config.toml
num_hidden_layers = 14
hidden_size = 224
num_attention_heads = 4
num_key_value_heads = 1
head_dim = 64
intermediate_size = 896
vocab_size = 2048
hidden_act = "tanh_gelu"
norm = "layernorm"
norm_place = "pre"
norm_eps = 1e-05
positions = "learned"
qk_norm = false
attn_scale = 0.125
bias = "all"
tie_word_embeddings = true
parallel_block = false
init = "uniform"
init_std_qkv = 0.0334
init_std_o = 0.0
init_std_up = 0.0334
init_std_down = 0.0
optimizer = "adam_variant"
learning_rate = 0.00113
lr_mult_qkv = 0.7
beta1 = 0.9
lr_head = 0.00613
max_grad_norm = 0.5
warmup_steps = 511
schedule = "wsd"
decay_fraction = 0.815
decay_shape = "sqrt"
final_lr_fraction = 0.0
batch_tokens = 65536
max_seq_len = 512
doc_mask = false
train_tokens = 371300000
max_steps = 5666
dataset = "wikipedia_en"
MLP neurons of a small language model. Each row is named by its layer, matrix (up: input weights; down: output weights) and neuron, and shows model dimensions 48-111. Each number is 50 + 10 x the weight over its row's rms, rounded and kept within 0 to 99.
Before each neuron's rows, "fires on" lists the tokens most often at its 100 highest values on Wikipedia text that the model never trained on. A number after a token or word is its count.

fires on: " over" 16, "i" 13, "en" 10, " 2" 8, "ti" 7
L9.up816:46 40 59 53 37 27 61 40 51 42 49 32 47 63 40 39 57 35 58 44 42 64 54 64 58 47 39 43 45 73 51 37 54 49 67 72 59 45 45 42 44 53 50 43 55 61 34 57 39 53 45 33 53 38 26 36 48 34 46 52 65 60 54 44
L9.down816:47 49 52 31 59 52 46 45 52 70 44 48 34 40 42 42 56 47 63 58 60 37 52 52 43 53 44 47 47 40 63 62 49 53 40 58 74 51 56 54 48 52 71 61 58 46 46 57 53 58 64 46 58 66 52 68 45 41 49 39 60 49 49 56

fires on: "p" 14, "T" 14, "H" 13, "." 11, "S" 8, "P" 5
L9.up643:48 56 51 62 39 33 38 44 41 45 41 46 65 49 50 58 53 49 53 59 31 43 57 61 47 41 61 74 51 47 61 55 47 48 69 41 61 53 41 49 50 50 52 43 50 45 66 48 42 70 51 36 47 48 41 42 57 54 44 39 38 47 32 34
L9.down643:47 54 74 35 62 58 42 35 59 54 46 56 44 44 49 70 61 47 45 46 64 48 39 47 48 51 54 46 61 38 59 38 47 32 30 56 40 46 65 52 43 37 40 50 52 43 51 41 41 32 57 62 67 46 30 67 53 47 47 45 49 46 48 54

fires on: "S" 14, "R" 12, "C" 11, "T" 10, "A" 10, "H" 9
L6.up594:35 81 48 43 43 28 49 56 53 59 45 46 60 50 48 53 48 36 61 54 40 33 63 47 65 51 44 63 53 39 38 58 65 42 56 49 49 49 54 42 56 51 43 40 35 41 63 30 38 58 45 38 52 62 46 27 63 56 37 32 45 49 42 41
L6.down594:32 45 57 23 49 65 60 67 42 49 51 63 41 51 30 58 70 52 54 45 65 41 29 53 43 50 48 34 56 43 56 45 44 56 41 30 65 48 57 66 51 48 54 57 40 38 41 64 52 48 42 48 55 45 64 63 52 66 50 38 47 47 49 47

fires on: "d" 18, "ep" 13, "ic" 11, "tic" 11, " &" 9, "et" 6
L4.up18:55 44 55 65 59 56 31 49 55 62 42 55 51 54 52 37 70 32 50 36 50 43 36 66 51 66 67 48 63 45 46 55 43 58 44 71 62 37 61 56 48 52 55 49 66 52 50 54 66 62 61 47 39 42 54 39 60 47 52 63 53 56 51 53
L4.down18:47 59 46 31 40 47 65 61 51 33 71 62 55 47 47 56 50 33 41 54 52 54 44 61 44 32 42 71 59 40 59 56 54 58 52 55 50 59 41 33 47 29 67 62 51 45 49 53 44 46 20 63 39 43 56 62 60 49 58 45 62 68 40 66

fires on: "li" 42, "it" 23, "ta" 8, "s" 8, "ate" 4
L4.up790:52 62 57 42 37 66 40 61 59 48 64 51 39 46 39 28 39 52 54 32 45 40 50 54 51 63 45 44 60 49 48 35 42 53 60 62 40 53 63 50 44 48 43 42 49 52 64 33 53 64 40 32 37 45 64 40 47 61 62 33 54 53 42 56
L4.down790:37 62 61 45 60 54 55 60 54 66 54 37 39 35 46 65 54 63 65 52 57 69 52 47 47 48 46 52 48 37 44 63 65 29 68 49 51 46 46 52 32 39 40 38 38 72 48 64 44 53 36 60 49 57 31 51 53 55 54 52 55 65 63 57

fires on: "re" 24, "ci" 17, "f" 10, "ent" 5, "ol" 5, " date" 4
L8.up285:44 56 45 67 39 41 58 60 60 55 55 36 40 53 58 42 55 40 52 41 73 49 61 45 37 57 51 56 37 38 63 52 25 61 42 40 52 51 52 45 55 53 50 69 49 41 56 42 62 62 55 48 58 42 51 39 34 62 54 45 47 53 46 60
L8.down285:63 54 36 37 71 47 51 52 61 46 33 52 46 41 44 65 46 50 75 51 21 49 44 41 63 38 53 53 55 44 41 41 56 45 49 49 57 49 47 59 48 63 35 39 62 35 72 54 52 59 60 48 37 46 49 47 40 35 53 49 32 48 44 51

fires on: "S" 24, "A" 19, "U" 12, "R" 10, "P" 5
L2.up688:38 58 40 55 58 68 38 44 50 51 43 42 56 55 45 55 57 49 60 70 59 43 32 49 60 51 64 71 52 60 43 59 54 48 60 52 50 71 55 61 46 53 45 41 47 48 59 40 56 53 65 54 44 64 52 38 51 69 46 44 59 38 62 41
L2.down688:49 51 38 38 74 38 39 66 52 45 35 55 55 52 62 52 54 55 25 53 68 48 41 55 30 33 53 59 48 44 58 54 49 60 54 60 66 63 50 41 51 31 48 58 59 55 49 54 47 59 34 51 47 55 49 48 38 48 61 49 36 49 47 41

fires on: "ist" 35, "y" 12, "ism" 8, "er" 4, "ive" 4
L6.up872:47 47 44 38 57 57 62 55 35 51 39 43 51 43 60 32 30 57 49 46 65 45 45 57 57 39 54 38 56 27 47 20 56 39 44 44 23 34 57 45 63 61 40 41 38 43 55 52 51 50 45 48 64 42 40 53 41 60 38 55 41 49 56 50
L6.down872:62 51 48 39 37 56 52 60 66 60 38 50 42 52 41 36 51 43 48 41 59 51 68 47 50 37 50 46 35 38 57 54 54 26 50 61 65 32 51 49 56 51 46 53 56 36 52 48 49 53 67 56 32 45 53 48 50 67 53 48 83 26 62 50

fires on: "re" 25, "s" 18, "ly" 17, "ta" 7, "ra" 4, "D" 4
L5.up195:62 58 38 45 45 64 53 60 50 44 49 40 47 46 44 42 66 38 67 46 43 54 60 57 65 51 49 56 66 53 42 55 48 42 59 63 49 56 43 57 48 56 34 50 29 48 52 59 56 61 36 50 44 37 56 31 29 47 69 36 47 63 50 59
L5.down195:40 59 20 44 57 50 68 53 51 41 52 48 30 57 49 37 45 38 62 61 45 47 54 51 55 40 47 64 50 51 34 52 50 54 43 44 49 51 59 54 58 47 46 36 58 54 54 54 37 65 56 61 46 62 57 69 60 57 59 62 56 37 57 62

fires on: "h" 17, "j" 12, "i" 10, "gh" 9, " of" 8, "an" 5
L5.up185:43 47 35 56 61 53 50 43 68 53 47 52 56 55 49 55 36 50 41 48 45 62 53 65 55 41 60 49 52 41 50 37 36 31 65 29 39 68 48 41 45 54 71 46 67 50 56 60 60 45 33 48 54 51 57 60 62 67 54 43 62 59 69 54
L5.down185:62 47 44 50 30 52 41 72 61 45 69 61 53 28 48 55 47 54 43 52 40 50 44 59 43 52 56 51 53 43 49 66 44 51 56 66 51 40 56 47 62 51 46 60 41 58 59 63 54 34 58 50 57 46 46 66 42 40 61 39 57 38 55 48

fires on: "an" 28, "i" 13, " to" 11, "en" 9, "ic" 8, "lo" 6
L4.up653:59 42 51 36 37 58 62 46 43 46 52 39 70 63 49 49 61 61 67 47 41 46 46 60 47 43 42 48 57 42 45 65 49 48 52 66 65 48 45 52 62 54 37 45 64 68 51 60 65 60 38 58 54 62 38 46 59 62 24 47 38 62 68 54
L4.down653:55 52 44 48 64 52 74 86 45 51 45 62 33 39 47 60 46 40 39 45 60 37 43 34 47 62 55 50 55 51 61 45 50 40 42 48 59 45 42 55 40 45 46 48 43 67 56 57 48 70 60 43 50 58 46 78 52 42 58 45 55 46 52 52

fires on: "ed" 26, "mb" 8, "lo" 6, "ur" 6, "ut" 5, "mo" 5
L8.up372:44 58 62 55 58 59 43 59 38 59 36 48 41 72 40 40 48 61 43 52 57 48 50 45 52 47 52 31 42 57 49 65 59 64 57 60 49 62 33 49 40 42 19 56 43 77 53 33 31 54 52 50 39 41 36 60 29 62 45 41 54 54 52 62
L8.down372:43 44 51 78 43 50 48 37 63 49 51 56 58 45 60 46 47 50 59 42 29 50 36 45 59 46 37 60 40 24 33 45 39 60 55 54 75 43 58 51 35 68 55 56 67 54 55 47 56 36 41 62 54 56 54 56 65 50 79 70 48 57 61 45

fires on: "P" 15, "R" 12, "C" 12, "H" 9, "D" 7, "T" 7
L4.up471:33 68 60 58 39 37 40 51 55 52 42 32 63 57 48 58 44 55 49 53 49 32 57 43 64 43 43 44 55 47 45 60 33 51 60 64 32 56 55 56 65 36 52 47 46 40 52 42 49 64 50 56 44 59 51 49 48 60 46 43 60 45 43 36
L4.down471:32 62 63 53 51 57 53 53 29 54 56 45 56 45 43 46 51 55 61 44 44 47 51 61 42 61 28 42 50 58 48 54 40 67 49 63 50 56 58 56 49 52 65 62 34 35 56 29 66 38 38 45 49 60 43 55 48 52 37 33 39 48 46 50

fires on: "g" 19, "n" 11, "ab" 7, "mo" 6, "r" 6, "c" 5
L8.up302:37 46 46 41 53 55 48 58 40 70 55 47 41 54 71 44 49 48 48 53 39 40 52 53 39 30 36 42 47 37 34 42 42 42 54 41 34 60 52 43 52 61 59 38 42 54 57 50 34 58 48 33 66 54 42 40 54 48 53 34 63 50 70 37
L8.down302:63 59 50 64 37 47 50 62 75 51 38 58 61 41 64 48 44 46 64 62 59 50 49 51 55 48 61 64 50 52 55 54 52 40 61 56 46 41 64 57 40 65 48 55 69 50 47 36 23 44 53 52 34 57 51 42 39 41 52 46 48 51 32 58

fires on: "n" 45, " F" 22, "f" 8, "c" 5, "o" 5, " f" 5
L8.up484:30 57 34 52 52 50 34 44 42 52 44 40 38 61 49 45 56 48 48 51 46 54 52 51 49 44 72 35 33 55 46 37 34 45 46 40 50 43 35 32 41 50 45 40 41 67 62 37 52 60 42 38 47 48 34 44 46 62 60 31 40 42 54 55
L8.down484:63 68 40 53 56 50 58 53 53 44 38 61 57 27 48 53 46 46 70 56 50 56 56 47 47 55 55 55 47 39 55 63 37 50 49 52 57 35 59 46 50 47 30 53 48 47 46 42 24 48 41 56 50 67 47 47 42 28 48 72 44 52 63 65

fires on: "en" 62, " an" 18, "g" 4
L8.up374:45 48 48 42 41 42 65 36 51 67 42 60 51 52 72 37 49 42 54 33 37 74 59 58 45 43 42 48 56 54 45 52 49 64 54 60 60 55 41 40 52 63 37 53 63 41 31 57 45 61 42 32 62 36 50 50 35 33 26 52 49 56 43 34
L8.down374:57 50 51 43 58 49 36 69 67 43 62 51 51 46 39 56 45 36 29 45 56 27 58 44 53 55 51 49 39 50 52 55 43 44 52 55 41 41 53 40 27 59 54 54 45 66 55 51 48 36 72 60 42 66 61 74 45 72 74 36 39 47 51 64

fires on: "ic" 25, "ne" 23, "ton" 12, "et" 9, "st" 6, "up" 5
L2.up385:50 38 56 37 35 41 55 52 43 48 47 50 59 70 42 46 32 61 54 41 40 65 36 66 56 45 49 50 54 46 54 46 53 35 60 52 47 48 52 43 43 65 29 42 62 52 48 46 51 60 60 28 47 67 57 54 49 70 39 51 38 57 44 41
L2.down385:53 56 48 43 54 61 40 60 58 63 60 50 58 48 61 64 60 29 49 48 64 39 58 31 40 46 54 65 56 54 51 46 54 53 32 58 62 41 41 54 42 55 49 69 41 33 42 55 60 36 54 44 43 46 47 54 54 48 43 44 59 43 33 32

fires on: " f" 20, "ci" 16, "er" 14, "o" 10, "le" 7, "re" 7
L8.up449:41 51 38 54 41 41 69 48 46 43 59 44 33 57 50 28 66 49 65 64 49 63 54 58 38 47 37 54 45 55 77 41 54 67 44 42 38 42 50 43 44 59 34 57 50 29 56 59 55 70 55 42 37 48 32 35 61 63 49 43 60 39 40 62
L8.down449:70 63 51 38 54 55 47 51 47 49 41 57 63 69 46 53 45 38 49 46 60 56 55 46 52 39 56 41 55 59 43 54 33 36 39 28 48 50 34 51 52 54 45 54 44 53 37 32 54 55 40 49 55 46 64 54 36 46 35 38 37 47 41 66

fires on: "et" 35, "ot" 27, "U" 12, "S" 9, "it" 6
L2.up353:57 64 51 47 37 73 51 43 47 68 41 45 37 36 54 42 54 30 40 62 47 42 44 39 54 63 53 68 68 46 55 54 50 57 51 45 54 58 67 67 50 47 47 44 65 51 56 54 43 60 57 38 47 62 65 47 57 74 57 57 72 47 56 49
L2.down353:51 55 58 54 58 27 43 54 51 59 58 59 67 37 59 59 32 47 44 36 60 58 48 48 29 49 54 36 49 35 44 53 51 57 55 68 54 56 71 69 40 44 61 60 65 66 39 45 45 40 45 63 47 43 36 49 44 57 44 58 32 50 46 29

fires on: "le" 30, "d" 9, "tic" 9, "ro" 8, "li" 7
L4.up68:40 39 50 47 52 56 38 53 43 52 51 31 41 61 44 42 46 32 33 49 45 63 55 60 62 63 59 46 50 45 49 46 40 47 51 80 47 25 60 63 49 41 66 45 70 38 50 42 55 49 23 60 51 47 39 46 71 63 42 50 61 50 64 38
L4.down68:56 53 49 57 25 58 45 49 59 45 65 48 46 53 48 49 54 52 55 55 77 49 42 62 45 40 41 58 44 59 65 54 47 57 61 36 64 49 30 47 37 70 50 49 43 52 48 64 38 59 59 46 54 55 49 59 47 65 68 54 59 57 51 52

fires on: "ic" 37, " Republic" 7, "de" 7
L2.up354:58 38 67 41 32 41 55 55 39 32 51 53 58 47 58 40 49 58 71 26 52 49 47 60 44 43 54 64 39 57 51 59 43 45 47 52 57 29 47 52 44 74 43 35 42 62 66 59 56 55 60 52 36 39 50 33 46 61 62 48 43 48 56 51
L2.down354:49 51 46 44 50 66 70 55 47 58 59 48 45 54 59 50 59 38 55 45 50 54 53 34 61 48 62 53 64 51 34 44 59 50 45 52 60 46 37 48 49 39 45 56 42 52 41 54 49 61 26 44 65 57 41 72 52 40 51 46 68 43 48 59